python train.py --n_layer=15 --d_mlp=896 --activation="swiglu" --norm_place="pre" --rope_fraction=1.0 --attn_scale=0.125 --tie_embeddings=false --parallel_block=false --lr=0.0022
MLP neurons of a small language model. Each row is named by its layer, matrix (down: output weights) and neuron, and shows model dimensions 330-393. Each number is 200 + 40 x the weight over its row's rms, rounded and kept within 0 to 999. A neuron's up and down rows have the sign that makes its largest values positive.
A block is one neuron, or neurons of one layer that tend to fire together. After each block is what it responds to, as a language model described it from the Wikipedia text at the highest values.

L3.down391,208,233,197,182,160,215,224,146,161,177,255,237,239,244,183,258,225,114,189,186,209,183,141,194,183,105,200,172,161,179,129,148,186,270,246,169,137,176,184,229,192,235,168,215,207,229,219,236,196,158,247,208,244,180,230,264,206,277,147,213,218,188,216,196
Responds to: Numeric quantity tokens. Number tokens in running text and tables, including leading digit chunks, decimals and ordinals, such as 17th century, 5.5 cm, 12 assists.

L8.down379,270,174,179,245,169,222,219,236,181,220,219,221,252,237,211,130,191,246,221,231,261,186,156,239,188,199,215,249,232,264,224,242,177,152,172,185,182,160,206,260,164,198,235,243,183,236,243,171,197,198,150,170,226,226,279,159,193,194,231,230,269,262,202,197
L8.down566,189,224,258,227,44,233,204,202,206,210,209,145,246,172,222,103,188,242,219,203,171,179,221,145,179,247,217,198,151,221,186,160,154,161,160,226,246,227,252,180,242,178,208,236,119,176,146,286,169,205,137,183,191,141,244,155,263,139,210,215,145,299,211,155
L8.down620,186,146,176,257,197,199,259,227,182,172,177,283,138,209,245,233,208,151,186,165,186,211,202,244,198,193,248,192,128,210,200,170,177,178,265,259,120,210,195,165,174,209,259,148,165,211,163,119,205,185,347,178,193,204,201,188,225,185,241,214,222,199,175,217
L8.down740,205,204,236,218,124,221,202,263,214,161,152,202,222,194,260,215,247,223,217,244,179,190,120,183,257,232,181,206,233,158,148,202,202,182,273,212,169,245,239,203,154,118,206,184,230,239,189,224,234,182,167,224,225,236,236,175,144,246,211,173,194,208,208,195
L8.down754,221,145,307,216,189,230,155,192,212,169,219,204,191,231,234,175,230,216,228,189,218,268,183,239,218,245,219,180,182,209,177,202,113,241,160,199,150,156,207,217,112,170,277,233,172,225,200,135,169,138,203,184,166,225,192,175,220,208,148,236,59,229,221,191
L8.down773,231,184,185,184,150,281,149,251,224,242,220,231,244,172,222,187,197,209,247,231,186,219,148,167,208,271,155,202,133,204,225,211,207,191,207,139,191,256,227,147,202,187,238,238,176,224,234,210,224,170,254,200,245,216,203,233,145,202,143,210,191,298,201,243
L8.down801,168,201,145,194,278,167,174,166,260,231,273,241,177,185,177,161,169,245,144,241,199,191,188,251,159,154,153,155,213,204,216,164,203,236,231,212,194,196,201,191,199,144,165,196,183,202,186,207,88,229,194,233,162,226,194,212,236,252,211,235,206,208,269,166
L8.down823,152,175,195,207,173,201,221,195,176,181,153,189,143,201,227,190,223,254,256,138,179,195,198,201,188,123,159,167,186,186,236,210,171,245,126,180,227,178,210,161,286,194,247,204,186,71,188,176,138,190,236,185,160,152,181,142,218,121,194,193,176,220,246,208
Responds to: Mid-word stems before suffixes. Word-piece stems just before an inflectional ending such as exacerbat(ed), regenerat(e), categoriz(ing), the "n" in wouldn't and wasn't, and opening quote marks after "stated that" or "said that".

L2.down322,176,209,212,186,170,113,222,162,172,188,199,180,160,173,208,205,166,196,154,192,108,255,223,239,240,215,155,217,173,240,177,187,263,217,234,221,212,195,177,206,280,277,65,187,145,234,254,194,201,176,189,208,252,162,181,168,255,204,293,230,206,181,167,242
L2.down436,246,271,255,208,187,218,255,184,192,150,264,188,227,162,222,183,194,213,172,248,156,246,200,199,178,103,188,186,223,163,240,210,144,161,257,149,195,215,204,314,207,192,165,218,179,194,207,183,216,153,222,140,228,273,265,166,258,188,228,231,181,200,153,269
L2.down493,156,274,212,252,236,320,119,267,173,178,218,173,190,215,170,246,246,222,230,155,163,255,140,191,161,232,182,215,222,184,182,235,201,160,157,162,260,209,195,208,124,248,167,191,227,154,164,185,232,125,163,268,240,181,258,159,255,212,157,200,236,191,149,228
L2.down685,141,210,260,204,142,208,164,259,186,218,224,204,182,235,160,241,230,202,183,153,171,206,166,149,211,213,219,195,230,171,218,267,188,185,219,250,188,138,252,215,192,209,148,249,154,178,149,168,158,124,192,196,137,182,192,233,288,157,230,163,173,223,195,277
L2.down728,155,186,234,201,165,151,236,170,149,241,159,225,195,197,258,156,151,222,228,184,139,145,192,135,148,205,233,124,155,115,178,244,172,142,205,182,222,225,195,258,171,209,213,198,196,226,190,204,186,207,213,141,257,163,188,172,201,227,159,186,201,181,165,191
L2.down774,185,212,256,260,187,173,135,243,228,145,145,213,177,241,258,184,239,201,251,191,187,239,271,234,222,168,102,247,174,215,189,235,235,187,173,125,229,233,154,208,199,164,156,277,185,206,330,222,235,181,189,200,254,142,202,201,181,252,151,215,188,190,149,273
L2.down829,190,256,167,223,148,154,185,227,265,194,200,221,211,141,284,169,193,214,205,266,223,202,200,180,170,185,144,145,220,212,115,243,234,221,212,208,195,141,161,259,254,208,35,230,174,172,327,183,210,241,179,261,194,154,181,204,303,294,186,236,185,152,167,199
L2.down841,223,282,86,239,117,274,213,171,247,124,201,211,193,219,249,188,178,272,181,231,186,175,214,248,192,262,166,193,164,251,234,213,222,228,208,215,224,222,208,248,177,204,149,244,189,187,187,186,155,183,187,143,284,226,221,261,157,229,210,203,205,201,244,343
Responds to: Event or action nouns. Nouns naming an action or process, mostly right after "the" and often followed by "of", such as migration, discovery, evacuation, nomination.

L2.down105,198,210,219,227,221,155,223,169,281,205,180,183,293,241,227,275,130,99,183,204,182,239,160,178,198,191,191,132,219,229,182,259,187,183,179,148,162,174,202,198,222,165,272,158,190,163,225,246,197,173,226,269,206,226,175,216,207,150,173,230,151,274,188,169
L2.down185,213,103,146,148,195,154,214,194,163,198,140,197,196,221,224,149,183,185,168,270,200,184,164,213,186,203,214,178,252,178,208,281,238,234,254,164,250,161,197,156,256,166,201,224,202,241,233,230,214,193,147,190,203,159,229,215,240,227,186,193,247,162,195,133
L2.down223,254,145,203,163,142,156,250,198,238,146,181,238,199,208,143,158,188,219,241,188,233,181,207,243,182,173,181,197,228,210,179,257,147,189,187,159,214,173,190,166,203,208,180,184,202,223,230,151,175,216,151,214,239,191,214,133,208,136,255,145,252,265,159,166
L2.down231,189,218,255,189,251,167,233,159,151,145,187,236,202,210,168,160,167,242,174,211,151,112,160,142,198,197,194,236,246,176,232,143,210,239,190,196,190,186,256,200,205,168,157,195,275,198,287,230,229,138,221,152,220,212,169,228,183,245,242,228,194,146,128,241
L2.down332,236,208,191,203,273,139,298,269,216,216,220,205,269,223,210,154,179,100,176,244,208,192,205,199,225,225,154,73,200,202,121,254,189,117,115,203,180,245,215,246,239,248,277,254,222,216,196,222,195,138,230,189,220,240,190,250,279,126,210,215,137,224,205,193
L2.down485,179,195,153,190,193,269,187,155,196,253,233,213,213,188,201,232,213,198,192,177,197,143,65,264,263,185,218,208,168,222,200,171,169,204,275,138,148,182,211,291,238,160,241,192,204,219,176,167,191,151,173,190,95,241,193,135,173,197,227,250,237,162,128,194
L2.down864,245,181,211,190,276,141,153,190,176,211,186,216,268,150,227,242,213,153,253,170,158,270,250,133,147,201,223,155,219,293,166,168,148,131,169,222,186,148,230,304,178,290,185,263,219,198,240,174,158,280,191,214,260,180,160,203,299,139,157,215,225,218,171,161
L2.down883,214,222,298,155,185,206,215,179,214,211,218,236,222,132,182,222,261,117,224,210,236,194,194,194,206,207,129,155,183,211,180,264,200,194,125,143,204,247,237,234,234,281,240,218,140,226,184,281,135,196,200,205,256,242,217,228,177,204,191,209,214,254,171,168
Responds to: Decimal number fragments. Decimal number tokens such as 4.9, 5.4, 7.2, often split mid-number, in tables, coordinates, statistics, measurements and money amounts.

L8.down21,226,165,216,161,128,225,208,220,248,166,200,188,205,290,223,279,289,218,240,143,216,221,247,213,229,208,152,227,221,187,106,198,192,218,148,119,149,255,173,198,190,200,181,180,148,229,231,201,225,218,274,199,196,183,163,211,237,284,176,216,211,150,284,222
L8.down136,181,167,136,194,207,162,226,266,149,232,218,240,219,200,188,224,178,248,218,159,179,241,181,166,211,185,188,241,170,213,256,219,201,153,147,225,169,217,183,243,125,226,167,213,162,269,233,192,243,152,222,266,181,254,195,240,215,246,230,179,177,161,203,215
L8.down148,133,208,206,230,116,200,201,200,200,179,175,217,214,247,251,263,253,175,190,158,211,171,186,170,198,134,189,210,198,212,109,200,180,179,199,188,228,269,142,270,191,203,173,218,166,106,155,200,224,178,220,196,166,141,220,243,262,236,239,191,244,169,232,166
L8.down202,162,130,182,227,211,189,265,259,236,197,158,228,156,181,264,166,162,214,286,207,122,222,207,199,240,178,220,166,184,224,157,184,270,195,159,179,163,219,218,150,165,200,278,163,144,121,274,243,214,215,288,177,249,143,194,238,160,175,229,179,93,116,234,160
L8.down601,239,239,204,211,187,163,240,208,229,177,174,257,208,149,186,267,185,145,176,196,202,232,166,201,289,228,172,167,196,214,251,188,216,191,209,176,222,234,173,243,264,224,267,188,201,203,179,128,236,189,249,224,181,149,194,167,244,255,266,175,169,142,167,262
L8.down635,263,205,255,171,206,203,152,222,228,255,180,244,192,96,215,174,170,102,171,209,211,207,180,239,172,166,289,220,213,188,202,181,189,168,206,158,164,194,157,177,242,186,240,223,124,216,178,149,228,307,269,218,236,148,195,251,139,166,130,161,240,151,163,148
L8.down661,241,193,180,153,246,196,195,201,241,261,255,184,172,206,156,247,289,147,207,139,228,152,155,206,175,151,220,163,247,255,221,225,235,121,220,211,220,189,188,187,239,203,230,120,215,182,228,195,141,207,207,227,128,209,110,184,251,204,202,190,263,177,179,209
L8.down894,187,208,101,175,177,178,190,149,152,180,215,216,220,227,184,276,270,198,180,197,197,179,292,196,198,185,196,232,205,181,170,203,162,180,207,233,223,194,180,193,182,280,178,185,174,198,181,206,209,170,211,211,147,211,153,185,206,152,236,237,264,246,229,181
Responds to: Verb in infinitive/gerund slot. Main verb stems or final verb pieces right after to, for, in, by, such as, usually before an object, e.g. comprehend, managing, remedy, track.

L3.down805,214,230,142,191,86,208,257,180,182,176,182,226,197,167,190,179,270,268,172,216,155,271,294,167,273,253,192,199,250,222,182,218,111,206,222,196,155,158,165,205,172,169,208,220,183,204,196,179,174,186,215,142,230,204,168,215,181,181,181,197,124,175,113,207
Responds to: Elemental nouns, compound starts. Common nouns for physical elements or senses (heat, light, water, wind, rain, fire, taste, fluid), usually after "the", often the first piece of a compound or longer word such as heather, windpipe, firefly, raining.

L2.down73,197,217,186,121,193,201,292,272,162,234,188,148,204,147,211,222,184,154,212,250,244,247,241,220,155,167,175,192,216,191,184,183,90,202,180,207,253,168,262,239,165,204,239,138,181,207,185,209,176,213,213,201,177,225,285,96,164,211,159,228,174,194,170,173
L2.down286,136,221,156,183,186,183,208,270,172,234,181,228,214,166,198,180,223,266,236,225,254,187,231,157,157,176,197,173,275,213,232,202,192,212,196,265,196,167,270,190,115,231,213,221,172,243,179,217,204,133,213,182,302,252,178,193,233,196,152,162,199,216,200,217
L2.down301,230,243,237,226,146,231,235,215,227,192,136,244,129,171,266,258,245,269,133,250,248,212,181,201,198,247,154,209,232,228,182,211,148,208,161,179,213,152,147,241,130,211,152,218,209,122,172,183,264,209,234,175,208,188,166,229,188,209,165,219,172,166,113,218
L2.down337,233,195,215,219,88,235,187,210,207,119,207,259,154,238,262,144,175,231,211,223,238,268,177,181,175,245,178,207,262,236,219,141,201,229,194,193,237,158,237,243,180,176,191,220,163,289,143,231,182,157,156,248,154,186,180,207,182,279,166,161,173,226,253,151
L2.down344,263,189,224,225,155,199,186,175,189,202,173,198,270,195,219,238,191,256,163,186,141,116,148,172,188,157,188,250,270,222,142,175,165,169,222,203,221,212,197,161,214,209,176,163,231,179,138,141,203,182,197,174,246,191,196,207,268,268,241,252,265,255,197,221
L2.down430,223,184,229,189,221,223,306,213,183,244,253,179,211,181,228,203,239,177,265,236,160,166,190,237,226,180,135,161,203,122,241,123,187,230,122,157,181,194,124,210,163,223,272,113,118,215,134,245,202,211,141,197,151,167,241,178,161,190,189,230,163,116,193,218
L2.down518,210,256,226,182,186,219,221,255,231,230,201,244,186,241,138,200,267,221,185,224,244,260,190,109,202,193,188,137,183,194,169,158,227,250,133,185,230,152,150,261,194,160,157,234,213,213,253,204,180,166,232,197,173,205,162,237,211,191,190,226,176,188,184,248
L2.down603,221,219,244,200,158,253,232,235,137,204,132,287,248,98,242,194,160,211,142,178,183,201,163,196,224,217,198,196,171,212,232,287,175,188,211,357,241,215,220,204,184,236,220,218,196,167,196,134,161,124,213,211,190,225,272,184,263,192,120,209,179,276,214,227
Responds to: Abstract quantity nouns. Abstract nouns naming a measurable property, force or quantity, often after a modifier, e.g. binding affinity, receptor sensitivity, sales volume, power, time.

L2.down27,205,134,118,305,160,172,229,230,216,246,134,199,174,172,215,182,158,236,175,222,176,188,251,187,208,218,247,248,255,90,198,188,217,218,185,157,189,233,180,245,186,194,147,146,147,151,165,221,179,237,256,146,226,225,146,193,253,209,177,227,193,195,208,196
L2.down58,156,173,170,188,232,147,235,241,178,150,208,239,204,202,158,166,241,193,174,208,222,206,245,235,181,153,183,178,194,112,240,210,224,216,259,156,202,191,174,198,276,174,197,154,252,192,234,185,195,194,194,204,259,147,174,276,153,179,239,225,247,227,248,261
L2.down84,175,211,199,192,185,204,225,200,175,245,197,120,261,204,204,151,165,201,197,270,168,192,250,188,185,180,217,190,216,172,226,191,194,224,217,157,184,286,213,270,231,190,180,185,199,190,221,217,190,174,205,202,274,173,208,187,130,210,197,166,179,201,223,192
L2.down288,211,222,242,190,79,224,218,230,222,169,185,189,207,162,159,192,237,222,219,130,232,157,280,195,203,119,183,234,237,199,143,295,274,201,298,292,174,188,235,230,151,186,216,207,222,191,156,301,243,206,237,177,157,193,213,274,178,175,254,261,199,135,139,192
L2.down385,187,231,176,233,178,218,215,196,237,195,188,188,209,209,202,117,234,250,184,236,200,263,234,188,159,185,193,195,195,195,95,156,261,205,242,186,221,195,133,280,230,209,220,280,203,180,153,234,230,200,198,176,184,193,174,252,197,199,180,259,157,214,177,180
L2.down469,197,208,168,210,164,162,207,277,198,216,213,163,168,169,172,202,286,198,178,187,142,195,251,221,171,194,249,180,200,154,126,243,260,150,224,142,165,235,218,208,223,159,298,265,137,172,196,189,225,185,138,122,188,193,235,266,146,246,185,192,252,172,279,147
L2.down632,243,211,155,164,204,270,264,170,208,300,197,218,218,151,162,121,185,209,303,183,253,187,159,235,172,199,141,149,127,130,89,193,187,200,253,139,158,206,137,253,178,239,242,200,114,146,233,239,157,163,255,191,184,170,172,209,186,222,185,293,201,241,213,253
L2.down890,180,180,181,226,168,182,145,185,164,228,156,180,220,228,146,185,222,243,133,220,211,229,195,198,194,223,163,142,171,230,189,197,158,214,153,110,210,190,185,260,204,186,274,156,177,221,254,216,187,150,253,228,190,156,175,252,222,194,202,233,188,237,219,195
Responds to: Foreign proper-name pieces. Word pieces in non-English personal and place names, especially Italian, Spanish, Japanese and Indian ones in lists and tables, e.g. Kawa(bata), Garb-asso, Papa, Costa.

L3.down673,197,223,220,219,161,163,131,237,255,197,165,249,184,223,230,178,277,172,131,216,145,217,292,303,188,192,160,270,274,166,233,202,243,237,180,196,162,249,132,220,277,179,129,215,164,298,291,232,212,222,182,190,221,157,211,168,216,271,175,189,193,211,189,213
Responds to: Gerunds and action nouns. Gerunds and other action or process nouns (-ing, -tion) used as nouns, often opening a sentence or clause, e.g. Learning, Construction, writing.

L2.down85,167,210,207,201,252,202,198,179,223,236,267,173,199,164,225,161,213,173,195,203,158,200,240,240,126,175,192,109,123,201,233,244,258,176,194,114,203,150,250,187,250,218,256,156,198,254,140,192,207,221,172,188,213,233,145,146,212,247,248,227,254,232,195,193
L2.down160,143,210,188,177,231,190,191,228,207,115,178,164,184,142,240,231,259,144,195,198,219,160,233,140,211,193,159,183,205,234,174,138,260,205,139,222,182,232,204,170,185,295,246,210,175,190,170,238,175,227,186,159,180,245,198,212,244,236,137,198,285,190,199,185
L2.down284,239,228,172,222,195,158,120,182,209,206,187,146,178,223,234,305,232,159,258,211,194,155,244,164,193,232,288,224,192,201,154,173,219,190,226,166,102,216,261,251,230,296,200,243,151,132,275,176,205,195,239,204,228,212,240,200,257,215,195,195,191,196,184,207
L2.down445,197,163,249,229,154,173,176,152,248,264,172,210,230,233,189,206,301,223,208,149,203,238,219,203,213,233,276,195,233,190,271,213,220,128,261,184,209,228,187,203,222,184,202,203,145,183,147,177,259,188,233,125,226,167,196,241,188,162,162,182,189,156,201,178
L2.down486,245,211,196,254,249,226,143,99,206,199,213,152,185,172,157,168,203,160,198,235,214,116,196,192,190,181,231,249,162,252,206,173,198,220,203,226,255,258,173,194,201,158,250,293,200,175,206,176,169,204,188,226,228,201,165,191,178,164,174,245,163,182,143,192
L2.down664,262,236,209,234,140,199,254,204,211,188,257,190,114,218,174,213,258,207,183,146,189,158,203,136,215,165,235,218,174,237,286,181,277,231,237,219,202,171,232,205,251,208,129,198,222,194,176,211,179,141,167,240,148,217,150,191,181,208,241,203,138,171,209,146
L2.down780,187,206,168,192,301,242,260,199,172,255,108,187,229,168,187,191,166,238,250,206,199,167,242,245,166,146,196,180,191,154,262,232,247,205,229,164,239,248,204,216,163,141,211,269,212,293,139,212,207,198,266,200,185,192,138,217,131,196,207,187,167,153,198,152
L2.down793,216,261,162,151,195,218,207,155,209,152,265,144,235,159,233,158,200,292,154,231,207,187,228,132,240,203,128,142,126,226,197,198,158,193,155,213,174,203,278,193,231,229,166,227,221,193,229,130,243,267,214,203,201,128,155,243,209,234,216,128,150,207,264,232
Responds to: Word-internal "s" piece. A lone "s" word-piece inside or ending names and compounds, e.g. Roth-s-child, Bo-s-niak, Leben-s-raum; also first pieces of names (Free, Pic, San Diego) and "St.".

L3.down815,146,181,211,180,87,199,255,201,261,250,259,224,265,197,259,281,188,279,190,166,186,205,181,232,182,152,231,182,233,168,218,118,210,251,227,176,219,180,176,185,151,177,182,175,197,209,173,175,250,166,251,209,175,212,264,137,246,216,210,208,241,173,185,145
Responds to: S inside split names. The letter-piece s inside or at the end of multi-token proper names, often foreign (Hilde-s-heim, Li-s-zt, Naga-s-ato), and plural s on team or band names (Skyhawks, Brides).